{"num_hidden_layers": 21, "hidden_size": 160, "num_attention_heads": 2, "num_key_value_heads": 1, "head_dim": 64, "intermediate_size": 640, "vocab_size": 8192, "hidden_act": "tanh_gelu", "norm": "layernorm", "norm_place": "pre", "norm_eps": 1e-05, "positions": "learned", "qk_norm": false, "attn_scale": 0.125, "bias": "all", "tie_word_embeddings": true, "parallel_block": false, "init": "normal", "init_std_qkv": 0.0395, "init_std_o": 0.0061, "init_std_up": 0.0395, "init_std_down": 0.0061, "optimizer": "muon_variant", "learning_rate": 0.00801, "lr_mult_o": 3.0, "beta1": 0.93, "lr_head": 0.0104, "max_grad_norm": 1.0, "warmup_steps": 200, "schedule": "wsd", "decay_fraction": 0.773, "decay_shape": "linear", "final_lr_fraction": 0.0, "batch_tokens": [65536, 131072, 262144], "max_seq_len": 512, "doc_mask": true, "train_tokens": 445800000, "max_steps": 3228, "dataset": "wikipedia_en"}
MLP neurons of a small language model. Each row is named by its layer, matrix (up: input weights) and neuron, and shows model dimensions 0-159. Each number is 500 + 40 x the weight over its row's rms, rounded and kept within 0 to 999. Numbers have three digits each.
Before each neuron's rows, "fires on" lists the tokens most often at its 100 highest values on Wikipedia text that the model never trained on. A number after a token or word is its count.

fires on: "t" 17, "ch" 16, "h" 11, "der" 8, "-" 8, "d" 7
L9.up358:507475527605577515513509460500485569477454543469509570490479449476441500484477517539539515482467432465435480513465450501491502441522468523594540437513499484542515535546488487445530512463465576556466475508540457540526514438519547496419531501539472466474570493481501514572569461518487510527517451476514483519442522520503504555512478443554552463479538463598514532414507442517533495453522496534519523518527400510466534454528459492545432486506566482528464433564465529492573455516463458

fires on: " played" 35, " season" 28, "\n " 17, " play" 6, " batt" 4
L2.up496:515524571494497520506493534508446459455461558586534460551523554404495481511535538505504490489528510477534511546485522453447477526512506565525524495538538609491487474426511456505460514457477507485447567459519500542491454499527492514483555509491459448477541557466513475489544559438567528505511465452494495417503483494546455507516424452492536423504562527441587463604526439490478495477557531521474485474475496390491536485511488555494544428468459490542494552531504421466429514515457518

fires on: "'" 31, " in" 17, " a" 7, " by" 7, " to" 6, " of" 6
L15.up19:495569419533512497520529541486542510481505479466503483552533523583427496502524503515515494527456472495510522420526449447482485468451467511529425499525481570463486523505507478431524406532524468483526551517525488497485501525445510461464465513527570569419521402537483495484523464434508485487474519466499490512520459488479523466481420475530579480412510531501512493526534532494567481474546485444507516462556562587472565546472423421522541427525529557465465503566497599534466474551535482

fires on: " in" 28, "," 21, " /" 8, " (" 5, " of" 5, " on" 4
L12.up384:510451454464517528557503558485516519473507532507492513497466487478465399531464494491527469425505435510519555432549474524536513453481482520575507418469464467480583465453471496459448574463511547547517474569415423486477478480551505498455508490521550451490551531474387545531507529490456467467465526497466475467504502486543494564483516491547522504433490505495517501504545492554525477500482555497599542517435573453500428470472491495525488479511614558561542550505500530437502498561557503

fires on: "," 27, " they" 23, " he" 15
L15.up410:499540521489476449508504516483449438511511473511469449537506534415481424536538522519468482459523475471489445519538531504540487524477501527495490498499524465540546528492445507482512476495535529522443501521327459541462541442471466546546451529476454552509482548487535441608467473572554470591522470524471504431402507473497472471507502513491537477476571472473600521457525538452548547521526490589564528457489517487597506461507475509522450516451522501527554499550488516494481480558505508

fires on: "," 55, " this" 4, "ing" 4
L13.up284:353484508506528548556514521509538476457463474541530444459461543542571460499461593484576498447510510431483431438495492515520567478523511530475505507439461520505458467487481579466526481525527546500508496467505439419409530447519447511461521448487538465445441524546514524550428480541579484426491516494514541477572506459578515510451462461551495509531534544488577472501510523474485500576486514555501489501470503441483479508502546484549519488570498532530476514478494536476509506542478423

fires on: "st" 20, "B" 16, " cr" 11, "rd" 9, " V" 5, "t" 5
L12.up362:535477562464519503497534522429491472507444474462533497495491444504517478583434528516510469584505512511530432508544425558481487520544576554533472531477572480589525492597524497536530486393432524500508478494460518528454492502500591505563419486488511457467490497478503459493461477498515533497495514524526455521482588498554505482561522560423573517559445546504560427461472484464496505487557411514504539505502459457466480520484522487564555465483525463485470494525482436441510477518515432

fires on: "," 57, "ea" 21
L6.up556:520472566479485530528462493542452480464498494522509606506504499523498551526505564484482448493549487520472512484497503521512494455500515564475501437509485510570531443525500524470505555483415420443506467498460471474626454483567406464455488528485525526454419533526480516518509526484484513573439512513479508503513524554461444428489500386552535483515557501528527492426590531517519457444559486569453486488466507483454542443562496515518497452441528527543535454494532529429562497469501458

fires on: "-" 46, " |" 16, "|" 16, "." 5, "," 4, ";" 4
L5.up329:493560465548442548497464406520558461438527468484451521501486506484518509504524532509501530558430501560508508473550506501481510570442482496549494533542506554490520505513522434417472559479430501518440584472468509461465493576471458533491490488569426584469485520450512532507505514472480561514560594540512518494547456457528506493561460522511513488508499520467495494558459454443474478464476467448495545441518513444586517499423499468557513530572487445575423448542509498490466432536496533

fires on: "." 52, "," 5
L3.up251:546500495428405606513573512500535439523472457602524495453465436535453512542519475462508484471450481445422524505616528520432547567469520467486499442481478473470531480584529515534500545510499464436491511440494501520489440442530495471487477501504569499474451509529536575482562492542497522562505528464554496509461503489483451463468478502525506523493566495494531538479535441463503438422509513517536465502499493491535513396583503532490481454521547483486555501582500484503508478520559455

fires on: "s" 15, "ci" 14, " War" 10, " but" 8, " (" 5, " By" 5
L6.up623:519526477480457527469473507570543460421475473464447516471455482512560517558501496433566494483486456422461577476541465458525474502608517500502439496513477427527505557492453438500456458523469509468452539450532467451493542470543573472487499480513536453482537471448508428482546532552463489499475526527565503536486595547516493507385493472518528566471510618511551500556544543498516499536541489490492531471552566488523542537467480519431477436449540486503514521528550459528493497499443488

fires on: " he" 26, ":" 12, " in" 12, "." 11, " as" 11, " Al" 5
L3.up610:583578535491548518526489501521530535476528488523495485508621492491488519506489493517484506418602509465482524478553511424454583504455462510437471476547511452462459476509534531504501524497568425532484481518461457502450563486436510470485430504560496509427498517447506466469537469456509452545502440501474511486524513514547489462444590557620458517455621501489487487479552479499497483505465466509568473504550451485465429495569510504491503523524477480523529448524500533478443537435522523

fires on: "," 98
L11.up417:433515474473457511486548463528544522518476454482523470483444561468469531511580480507549460467468482473454513547482498528521472441559522505551519507505496479438482527552550543534482473537541522450457510430496449542478617495560541614430553546532526438539427523544552516539468560507477493541509490539522415478538474473520527555458542447547481574571397463473542505480494511492467525540480463492505480476474476439457471476486432470520507542556493528539423466441498522508469516511465458

fires on: "," 23, "\n" 18, " released" 5, " produced" 4
L12.up39:439529498515529527500505480572536499492508501507439458389514589502500504444434473495509586502520471508423445532529439467573547367556528550513476508473528470524468448469541492504498490495469457431437486436503465498486548466527524554484496519509516482478446512487563517476421506535470505587494529523407472474534455472559524471482477520571479552472497441508522510516566567512508534537462522525504473515449475474466453561499500529529539511511488524516460436501599487542538510581516481

fires on: "\n\n" 37, "\n" 22, " |" 13, " is" 7, "|" 5, " 2016" 5
L12.up636:502505451503467537558534488457569467544579504444454483478489492527447405506481502518485552530501459522537493495559480478497473451489515482497500519495529524448483474486545477482501521481551492450561537521413458514485459548454482498483537617523464519535562472462502526459499477503445482449476499469540676513515495467498501427441463501517548480508538512480517460478467530498442418476434466473466572536554489517510543562519510495593491514602488476480455502498553483475498515578496563

fires on: "." 20, "inn" 16, " returned" 6, "us" 5, " thr" 5, ":" 5
L3.up89:506494519548497549508531480514525461463518497591505529482471494499501462515540531403485545529504476454573472539496483512512514500485508495500530506454431435411559508501490502497537473486534489449541493499477437537512489507555434421461537445508521541474469504466508502488557492491493485506487565474529503494520500434406392558456442530465494526497624511551557450486557465475541501482543463500500503596564514472524485478552475417570487448524553600459505503522406520475495487539555483

fires on: ":" 34, " (" 11, "=" 8, "-" 6
L7.up249:456501463483494515541518412518498537459554553492471523486485552512529473479493524480456463493494476557450431524486506476478523535499492539507485498481517453514463449539575520548494508538484458483554521475387461579538505505489434508505482490440498435488512566584615516522528510532547448466464507472476500495519466490449436524535439608548503504478430507440539449499523570544525539548532510536502502457444474489462538454501552431391566496457515499498534442521513504559462571490551503

fires on: "ed" 27, "d" 10, "ing" 7, " followed" 6, " leave" 4, " left" 4
L15.up130:442508537477478533479538492434461532557503544448492542580520479536507545445490473596532479462481554468505479546506483522496516508483536560497498489561517397497481458498466495517554560509514510487519460566417479517526440548518469511493524531483612550508510502469488543523476566424522539539517526479488522421474515468509539502553490560461544534431565503552470470454468501443518461513509523517454560482598542538516474551552512540447485437467479493420533485428512492462599487460510467

fires on: " the" 29, "s" 18, "ive" 7, " as" 4, " very" 4, " of" 4
L15.up224:499480432495439492488478425463512564546542606502501515494459531524467555452513497510453443441602437516539512483478509485528482542493508502541516481540527563477450582465478538442471598551499436473453557500470526473520490504458484566489540473458520470460578466463510477507504509462529520483439507507567514493560430454508535499433477513455486443464545498523415466505440557507564528538477518504498531459486522509522532505474589455471474481441511520579547535502487450529411500492443482

fires on: "-" 38, " and" 20, "le" 5, "f" 4
L11.up107:408502505506470500477484563535488504427533519505408533425535524448504503569525535508461463498536470538496517434506551496470513523492513470525523417571502485502470570554540556468496559551441513424480445492547497539455482447453514476495518555435507529507518467533505482553503462513558442504490483512557534540442511449492460465484559499467534572584523458465542438436536571514554527470497470396533532474494528576525478481422476485512480425552511491573449472498468476513509515500491545

fires on: "," 38, "|" 26, " |" 25
L12.up47:445529519510600517489422551539489539521476464497484480532499539472543542453436536484472534449485510491434517466532461455473519505514527511508523442425496547466455498532492502506503503527483537494524510478473521483451435477489577525538459480528503485548411475485456531449492572525447420530507531525466473512532424489523427465534543512433471497524455623539500487462451519463630483531530538464513524428525503457411518568541477478576522497525525501491517483522556499532564527422539511

fires on: " to" 28, ")" 8, "A" 6, " (" 6, "UT" 4, " subject" 4
L3.up23:528449470546552500467483477534463555546504491454512508517503492482453492527527531474519505517527470517437539505476528503457534533574519470560419414563509508566513451531479470448448462499501474422511478535490496501590488503552487477438447548488411539490519482511475472513444568475537510442498548511565532575510520571534556459491452517454517517495592498536499494493436578460481514490508482494536490510462516532369577491506432458503529436456516524413507491485476499576584498492480498

fires on: "=" 15, " (" 11, " Total" 10, ":" 6, "N" 6, " Swing" 4
L5.up551:492491428518522504463483494502459467477554553477448555513516566576534521474476566435545495517480459559509472412531550513529541460495454568424455475462496412585479479513517529519464528468540496471446516474524503548473499566469562431565478509453476494497497559540484459490491579546505517470531471516472510496572468516531469499530483540512440470515477523467485501495475535434437573511427443521474472508504486468524413514498573443504471563519576532474460487548440506529583547431506520

fires on: "|" 46, " |" 19, " on" 15
L10.up231:433512475519506531478547505450533524538473529485478452559518508546534533535478491511505456466525527567452494474459493434485538479533460484436501552465433491467403539529508463451539496485580473451504568427455503523492458487507507528574495586522514517469501493432466446544479520492560493548476512495557539541499487504438448518457445507428456571528534555515432568487471473443541507503484542512533595442522461573549527545523474455505514526504492536502423417475565528501511476491575436

fires on: "," 32, " as" 17, " such" 12, ":" 10, " also" 4
L6.up212:441492465530538535525533557473458447498475538509478456571531439507435446541549559509542518403472394481420568481430490557532436520521508576526471470510522517451525484465452469499580473532472467488553493537504536475573547508453541488547481544522468473445481471481508449540458485481489526495526511494453444467521513531536473453574555504437526498523481526449526542507526570509517513385479505521490469556513499531462482481555506531548441487474474470572482539391507504498547486490497534

fires on: "'" 22, " and" 22, " of" 19, " by" 12, " a" 6, " &" 6
L6.up151:497505494466578474514589544529476447537419501514471565554528447452465489585470513472516468487495448534507491496558514538461492431447525468568513436511479556535548503543484529534534554457556523502462442438553530495506559517467437473430491533560464517481546454541519460520544447527469560500508502481505501447495533550538546486448420487578540528455444505538462482485507419506578426432457527525473447531438477492506459536474543507565562514498496497503518487516444505506436449483456497

fires on: "," 63, ":" 8, " of" 6, "it" 4, " in" 4
L7.up614:524458592425456546452403487462508481538533493561542538524421524531446464551486536507488495464417505516480497523521561549481508532462432512524495427444494489485543494493508487486544498551483410508510426481463467480532554442535524521467453490509540520428516515482538484490516530416513456526517526534465547540459559576439523461511465444415508504569573530459492560482488482511467443520490574551496495505483438476544491487543560504538510491489562470489597535507541505477470442473534525

fires on: " the" 26, " his" 24, "s" 19, "amm" 6, "\n" 4
L15.up36:477508490526623563462512458483457581494563464452532477474490531483448470513576515459536506557514497473524506433548473526481501457501483513507455535452577534470474529465457551499496520534520457490516532499422485462496533511502515490455489490497540486484562489471543481522477505526470458556527477555486534521525480535567468443539489537420460482447516444496548564494480410493532517440481628447447464526526500563469448516522447503486492444563433441512451552563458419520492464535554480

fires on: "s" 35, " the" 34, " (" 4, "ang" 4
L12.up465:494510479481450511407561500560436514538508549445445513488473541459477448491527531490556473486513453580525481523490592460481548506491532437644481546547507519554455517476520440501416525486510511488505513517435453436522494537517538496511539518496555530535538446496551443530516460500477449538454473494524508513588544503511473513569479468488499445485512484462464518474469536482523520431423587508457482522488517530459488499437586529521476488524426480547536542522514440513433511487424534

fires on: "d" 35, " |" 15, "s" 13, "ed" 6, "t" 4
L10.up378:425423509538472495451522430528525540608504461498508525466489457442544511527498482450534504515444508545451508492491456523573495415480481497516578498507492459496491451568439492499502521446488540602501482572489471479526479506503527523396449581523530532442497536455530556593518556509405503473476505474543528489489488543519549454511452548583567494484488507513513541488492502557557479466496504570554499526480480497522489535480415449509488485453490471520570478427461466486547524517521462

fires on: "\n " 37, "–" 18, " |" 16, "-" 8
L12.up597:550399490515490489491488418498491538470530504469528529550459525494495461549470451508554455462527523484455513429487546468468487532540577569477473513501528494441402529568448468568558496523451515473566513421437559582508537511486440440478441505453516532527484542501612481475439499463448525442494481526503490549505470489521516518493451509580457492536528511477526501493500501561544536475519511607484525507501531480471531551480506576554439488527537487533463527453437473533465444472508530

fires on: "-" 21, " and" 8, " (" 7, " is" 6, "uc" 6, " were" 6
L13.up579:447449490567490482481525467540548580501491505453474510448499527501480426482457461470526500483500489553455548483461443482416488477524556488516486582494491506529511463503545532568531534507538616513465465478430470475472527490637476450594515463463473473506608530458507421460466533435473544472495467497497554501532515469507510516470520497513474565535444531503524483509529471469505563446461487464501467478480560439542551523464603541525521511492504561545484460568471493528514483457533503

fires on: " by" 15, " in" 14, "s" 11, " of" 9, " against" 6, "," 4
L13.up201:496452497582436493429542437443569526510502519505470490549503555479532519487465405481563557511467489474482485553505502529515581483530488509528481485492514523477485533544450502461502546506538529507490452490354440513511532481444568550464500514592517527542476517562544551461486560508485428546475457490437483457500555504490514476539499549500439537445547455529505536554510521468456487524528550416565480485446514448540488611511498492520497499514534476506466522437488478436466517511488424

fires on: " (" 33, "-" 17, " cons" 6, " un" 5, "ci" 4
L18.up501:505507491530498576473437502484488529542496456541454428493524512488493496485565601505474541569522521409538598408472422529574509493461462469535449510530481520463541501497507502473548428536477508460527523565496463487448528497570546537534508528534486483476416449463507503446482536531465464542491467489523473456481504468412500469435470492460548487486474616502561515485514595548586441571497506529473527506466453521485514488465484518506524440504541533479537522451486493489445512546485539

fires on: "y" 13, "ea" 13, "-" 11, " as" 10, " in" 10, " and" 7
L9.up362:453420591468425526541478563492474481463481551476469480456519530447509482482513518438434494527474517471462562515531514404506474450483527468416480470615518509475543486488547521498537485536453463479529543472476504492462517475573498478460502578416515509542513492486458537560535476440565613525484484563496455532477490522446462486475516567511507532537540441452432475423469578526561525513516516514462533527481537518487489519524486488544569535528507495534517455466473525447473460471467565

fires on: "," 34, " (" 17, ";" 8
L11.up215:421461488469469484494537548496441476612472499439550501491486471564446498498521525460518520481547502484489439530471496580516535460553463470520440455541464471498498435521540554455494551591469520510480456517487511524491542530506441554449527511485513412528527493561532513513472546462532505502539523506516444501528416549507589471457538492513523476500504469537509510427464554457482546564543475538558423461457539532397494508548493450505554443466487572427488445529443525542531513528486499

fires on: " 1" 30, "-" 26, ")" 14, " \"" 8, " 2" 5
L15.up409:457478502500511518513497508521532536476551435530517530525427408562505483421530488536522563515586543501521503504481472480479502497588546500579558471541515534504444426474479508522535579445511444483481468526475428533467466526522489477503477495511512504468435522463426478504532464450465455541492551551481535441452510553513481399513495493445588469516522536515501567498536565517532448446597523506526500470528526506554539488397498528548521459538499479490532568478569535488507418498471479

fires on: " for" 40, " of" 8, " to" 8, " with" 5, "sc" 4, "pt" 4
L6.up589:566486534524514537454480409499512489528518463442512527520543529478473474497511518472432507534518433402488526548436498573420513488458618514512450470513478487522471500512457519553559589539538556520532503468462518566466471527530550496487484436428503486487543521525516473489516513478456492535566477482477471479505502594565490607479535479524478487432463447540542522452485533468514510521508503406537585498476554448501492432476478539534533475452520467524570432506455481482485511464508453

fires on: " of" 47, " for" 14, " to" 12, " by" 9
L13.up453:571519584516528460511477459466492503470504522453474478543476475464500437522509412585496533442525476521489546547572540541462510500471482467496467572550487446474498521559515505504475548465436513460523482485434444488499564516480598555438537456547508484513465513578491535503536534468460449530512532495447589462554592544516436547524508546513526536487567546471504457472443535483484474525534475421479458471456517571525518522444519527456540408489455536520516494489410464487497500491476530

fires on: " of" 25, " the" 16, "-" 12, " on" 5, " a" 4
L7.up248:513509527485516524487528463451556497478482569455559478498479532459408494548500554463550522534392496481550505508450528494480576429549449539479484526469500530441424468464434475504557555436502512498557476480518479502508539495477552509531491489553492550482501510408537565494578489482470517558466447459493460464559499559463532544482461502489445541544459533584422517514457458465501495483502480540467511491506480536477508557482545575501542459606453487426553510465487515493586456519491489

fires on: "," 94
L9.up250:492503500454521517519480498504532533527462435569555461552457509500470504488486465483504502535500521454482476517434531539563521430515537518534486505522457510467510438533460516491464576602406543524518557535552488481463550500483510477521488503532539403520461452483514497482473481451497478484485584474542517490459411505519557493498473470515573521515395481537495503514492478488472487516507489507581507568422491450448464548427479441560566514620467566436484463548489582451486486534486487

fires on: " the" 12, " for" 12, " of" 11, " on" 9, " by" 9, "s" 7
L7.up501:505521498512482482486478486453491432514530443468518531559497458469535475452493512512580547512610546521492549517504490526508489454532534538503533549578480531517510435455422483510527600521535575546450471512457476477482436535521534468429455481493576483473560486563462481467437470506499466495470474463466471457527488509564484483446455581510447483469498498498527520490503462434555490527493517515496515466514451497488401534473468490574508521475555494638439463593499542432480516517519511

fires on: " first" 42, "in" 14, "t" 8, "st" 8, "or" 4
L12.up118:505505497482533510563466494445497492495533510442548491442479496502487468538417494508496520533485520474531537496545524505538473503488491515527456488506513483462528530571498497524468526481448582503543519545466424517460455534576456524505421494558498539506563420533525584519461504534492568515568459475500519528511408471534548487505519484461557525526494559545487441448448526504439466484569572526471488570513445476463549553422541429480551516468499494475517415562421417448446490515428480

fires on: " New" 64, " 18" 6, " Boston" 4, " Ne" 4
L14.up103:495515497532536503475454459503483484433415482482486484470480491409497535574548456467461493545502471478452494444519524535493462592548476552468567457509569560439558480492525465518555484543516532486426514532483451439534583525437534555492544487541473496520519456450535563507465470532490499530515498507475548538476461498515458510508509531545567522431479498442444586465510528448463408568524517526446474437506491581517543501525463536510512541539464486517443487503559477498531568537482588

fires on: " to" 23, " on" 19, " over" 11, " in" 10, " that" 10, "-" 10
L12.up368:443533571547486469555493439429524495509485492491448514495487470477516483496479552468541474466518465537442567413557553484494491446451456494521481521458480432404561465564471521487533489490444495579574508472482448558488436476489547567519543539452547490498474478442416537531481488537523514550520530491521493512524504531534518497444504548517475508506633482459526512448471492515473508437594539494511586461474529541453573556484439487508551522461447512517532461522447527506531485470469485

fires on: " United" 49, " 18" 9, " Sc" 7, " sc" 6, " she" 4
L15.up286:474473459527535506544506532555542499519436476433540514501535526504557524516463539523467554524443481499501511512528489519401577511553528517510482546543443474561505504544462518465593455468463531446436476461556433484511544410545505475496478463543508490445502485537535472485475428497550519439504467508493539548473547525535452495468471470445472546493459448462538448470566530550452431545522528477524518449490503512530525589454481521588478566517493508494444575442541515500467538536410561

fires on: " by" 29, ":" 16, " /" 5, " and" 5, " over" 5
L5.up179:453509507471553448494536546500482444509449568496459469543510560488462525552509511501508502562527502524510533503506519437535523445482502522447491528510480543531556491456437433530483416533466549526517447420480507486506564546498542572461544450590539493456515459502514464503566503541550519583463485490465423417502431533520477498500470470547481519526524451536426459524511405478541495503436505549487517440518503530528527459524437520595572522521483492376510488531483529521499478446472480

fires on: ":" 38, " (" 9, " code" 7, " Time" 6, ")" 5, " •" 4
L5.up467:576528494498520447497554518499497478489530468536413438461443532504490463470442481491563469575487454527488484505508570515537515428473506484519465519542516479535493519494434460490541542545509457576545469526498487497485521464435467420460489551544503494487526475541541503462538497542458509493454461490533579436595545536423473496514559554499452454504446537416519435500578479490461475483426484534504447583439566486500459570460539469503560516493515566496504485583491509548519462466526530

fires on: " \"" 13, "-" 11, " of" 9, " by" 9, " not" 7, "t" 7
L7.up364:521509535556462494443582454449476534483472531507533479516462457523430452496498526503546490513534514470488592488462506517542495471503463584509510464525463473446474522530496470451530471439481473480549511522464509530458511472459590489558472589533470566485453414438467529485546441392485550519483443478472499503563515494447578475536537465439547519485471529578507515473502543453551519512482449537538534423592525540493529492466509468498572532507502452482461530479562521506434520487453568

fires on: " they" 33, " he" 9, " They" 8, "'" 8, " who" 7, "–" 5
L15.up434:528541507521500515465520534493492507498422507506494529467516463462481482409549529516471504519505515542402457465495526476538413498558475507481485454472525532511524504453489473503506422477520506513487448514418520526547556458499446472521456497488543537443484537429545455509435546536537482497449493558485500448401525499538512529549497490456566460467583431535558495412561565554549622484530507482424516491522551451498446524480524486523489547442444541542454528509498516529442452549525498

fires on: "s" 38, "us" 7, "n" 6, "es" 5, "t" 5
L14.up374:600519529529524546500497468484487473486564483539483540465510487525500503512564504507515471440518417563472472433498485479583461469503593421508442467474501468386413502465413481519527507453504479481493509456503461475546586543514494435481500499534513446553545556539516521498548533456553508494482527530487498486477543500531453448552534467478463493561522449526474579450485507584415531530554562503414478576503489494482510506501485499534498506459498569521507566527476454494474526522440469

fires on: " the" 48, " in" 18, "," 9, " |" 9, ":" 5, "=" 5
L15.up62:501520518486466534465446441455433484460544569481524493456489503516419535469501558523506529520511495539480492520561605536505486410460467506416551512508549481516479549461507494468447419536501499544485534568475566509477485461460564460548472494523567538501523488431523469510510503503514547485495504454515554465544507508519371447489496494517454477509507490439488514539412473554436444459495502501454493522532532545493524418457465464554500470471598448543422502545494511572525494503549529

fires on: "|" 32, ":" 17, "00" 6, "tic" 5, "." 5, "=" 4
L12.up532:560555482422458530482475451511535507513491510455483575480542508515524507420502447549540493491514433496533526462494493447485523534514446434481489436491519513464557477529484447513511564505536480528547593571480492534524502438497423522430551511514500489476553483474514422563494518547511507516525499510467481549483404492492551519466511463552481421462575529500482539439519522461465470495505531528576475441490492503560515429548553488446519495614479535506456457544521376481471484489536514

fires on: "-" 47, "c" 8, "n" 4
L7.up58:516460485554467522571453463500522544494487525504472480485508475484480517533539476530539511477517500501486479459518532497573485463440495533481522453428554557434477517467380490587510567458485537451549568507526490574484531550532521587558484496526507479455523497499547518507436509530562536543476440503512442482497530461493518457559457525565452462604528468453463488423436473522513580439496469515514497483459456538489507505534535503508469559413439515523519522444462422509504468576517550

fires on: "," 36, "ing" 7, "ed" 6, "uc" 5, "ually" 4
L9.up365:439449524495572550485514487544437505506516527421527492563544539543498433469460560510437613458499442423533417489511448475455568568501526516504499573556499483478491486436581553488563573520518520526485485494547448466460514471511547484510499500451519469542458558507507502536406533484428471515511512574504540472476550524524552496529481492488505506501545461497501472516396492457493475500512490493471526464528521504478492508506519430511501491571498517524495514474380464483529534404463488

fires on: "e" 23, " a" 23, " its" 7, "a" 6, "o" 4, " this" 4
L5.up556:443585485570509539450538444491465430488481505449525517465520479522455484472460529377479424406443618495441517523470444468498496466516518474433581549496570512553466516540541428544535446471484545481444501477522497497457531477474517502524478539542505509556511505481517463499544441455492469541461488473504447484486531487473617529498509472447490546505531509531556525480489544439544491497471506500494478511561507522478499445543581582530503483523478484524483523467572447516507561517474476

fires on: " |" 54, "=" 9, "-" 7, "." 6, " =" 6, ";" 5
L6.up372:498515506490516509476461552526493498496518610542518497536517466530431411558508504502568503519504444556507584469518498455521484459482452454523502450478467531442533509468533518489500487560409586497467493524467559387536495526449546499539428543516490434487429513478446513517605541530573499536482482472518479528524478472520477431535484505484536517535531507528483432492484529498440454485504459493571506489481488506510534456460541549610495456457443467488471444501567472489512549552578495

fires on: " as" 30, " of" 21, "y" 16, ":" 12
L5.up136:486533606450453520461477508468459507485510529501514421512501565489506497518526475523463586487511491540490512485475548508542546465502471415579558457582491539490469496438534445522446510439458519413578515524511564506468479493501562434439456541520478485522481549498515502529508484571526494492468475532450470464478503489459547437509466523493465485493595423491528512464593534486577500583477495506454525514494462534525526424501508434579548511507527534480430446429507453471511510523463480

fires on: "-" 46, ":" 14, "ly" 6, "ated" 4
L5.up246:468551493541529460546527470502470515492507553443539447519454537543501481526507555493607499463567565441499429490475522510481523488475505519569526391462534471459513541494469519510507497554484499515478474504516496474448449453430490417483503531497552457495522500485536512523520447559545464494382471480565494556487571433462495592586407491526499479437446498466535479535483522556398499479503479551479527534466476477507532489474552511503489534497511549493529526584512474536457530482561545

fires on: "ed" 28, " to" 10, "ly" 7, " out" 6, " of" 5, " the" 5
L8.up554:445515451507463535494463392445544496513531430499586514529539492515516518498520495532507493506532613545506480506524522466558501484489510483572447494478541475564511415453575501504540573578524545566524439554555500440507509498491465517460473514483601431544505528530459492559509457500563548482523510445507428465492465442566490477458488504500473550487491481505493476434490452430517443548512499420488459472526514496489487444497486427538564524493534435534530471523489461525472499440491439

fires on: " played" 31, " be" 31, " hold" 8, "ys" 7, " held" 5, " play" 4
L2.up245:538496557426564591493530490449482528510494494549452438569456516455534421520459520564530507471492514517511379473476486458487503554526494477506442435501477505437465501464505430487510547582516550482555513529546484519464517544546518410493463510495490497522527474509510504497528467452545435478483496520527545474543555487442515408503465508545496470516525548544547462525474451508489607503501522486517549553438563444534473542518508547503545506553418527527442570496460453437485493489449487

fires on: "\"" 28, "," 17, " of" 15, " to" 5, " by" 4
L10.up367:467469551498465506477522504524514542443465549471497449535493512533465566497455506484517526507455467546495490466517542525521505515539467547442433467497506472536522431506602524498511557546430518461425453475493479423545530457448451556492492431514537451548541413503489436516503479463527468536484518497502419561494505553458541542524527492584569398521568474468522470530512535485488528547538496565561522479557514502548451517523524462540517506429475463512476455493520471558391543439485532

fires on: " on" 19, "|" 15, " |" 12, " and" 10, " (" 10, " the" 9
L12.up524:519475518560555511500506477518445568496483547415509491396492531457535477509573462515586509483509454576449485489480473476531522531540530428542465507581461532503463528455484467509461463493441489582518464515482494529493459469576512553472549475410505538509473453548558553562533531514485526540422452507470478435574445489494411533557457525497439513518546536549486514466456472602570493496489523431491467493451501520475541517454498534469538451541519481528468450532484485498504497519537494

fires on: " and" 56, " as" 7, " such" 6, "," 6, " or" 4
L10.up52:488505525577576453453532502440573470475475535489474443482572538485499472519496472581513548480495496491459538491518440483548485525526525515586461425499492524496524497497504539555548465599538608523486496468384518488499517463453505463431488555454458487445478452547469518504504578485602538431469492532514460488600482518514506451500532523552493488553520482498443514462517547465545439419512495473499476536481499479530488525493414489510537544486472564528464508448516557476510464500464500

fires on: "-" 15, ")" 14, " his" 14, " (" 6, " her" 6, " Total" 5
L13.up385:528494468496514539460481458570463551492483508520448476480530535446495514470509457529551484466530528596464487475442500410485522465521484648487510528499461494491458462510489489530489573546445458518512473521468447461539506440523548464527480445497503477399472462508500523511491493495554457382457460531507550498507495509504457558535523463500522494528547503476466503526579493553471590420474462468508488508496551464448527481510557433561508446506482555543434506499585574489530487539514562

fires on: " |" 54, "|" 46
L7.up278:550502475540536486490478515492511520517526553502515416502439516529512533484505505520488485547510509577444514480472447441548539512508461458502479466461420506517520505594503574514509479483426506496479547416474505451512491477475575558481495491504519556546440533517427488552504568470535456533460567572452448600518494484474469456505497495493496497510545552465526484490445478469486464419522467431558538435525524534498487529479550538561491452507468480582443375521579502536510531495450453

fires on: "," 16, " including" 14, ":" 10, " as" 6, " were" 5, " =" 5
L10.up276:484480496553478462460501440488478465495468532491439489542500515554478529535540494493417566558515462464451551495480567572490499495533489531477523529519442545493494438478565505527577468563519521488476501455382487529504549527553481595477511461544488470525441444493518519509496584445593485560509504537502462512502454529599474532476436477531509545487430449536486420522481495462485505519524515515518434518485472519493492468493468420562557497554449455514465503451429434552462525541469483

fires on: " of" 51, "-" 15, " \"" 7, " in" 4, " his" 4
L12.up6:543523518510506463539494504438430486506532441524529464506422462476489528508508550560513472496502485484477467446466546467535513468526548492496558473501562525567535540512466476480527479491619538416452550462553466580437459543482526503519571461462513497520532497474411522489546506480509462491506563487496487438500506548505476388544487448447509524491470440541562481523442538505528491455468542464559587443483499499400518479503524589494500448454512504459498538450599517534518489527516528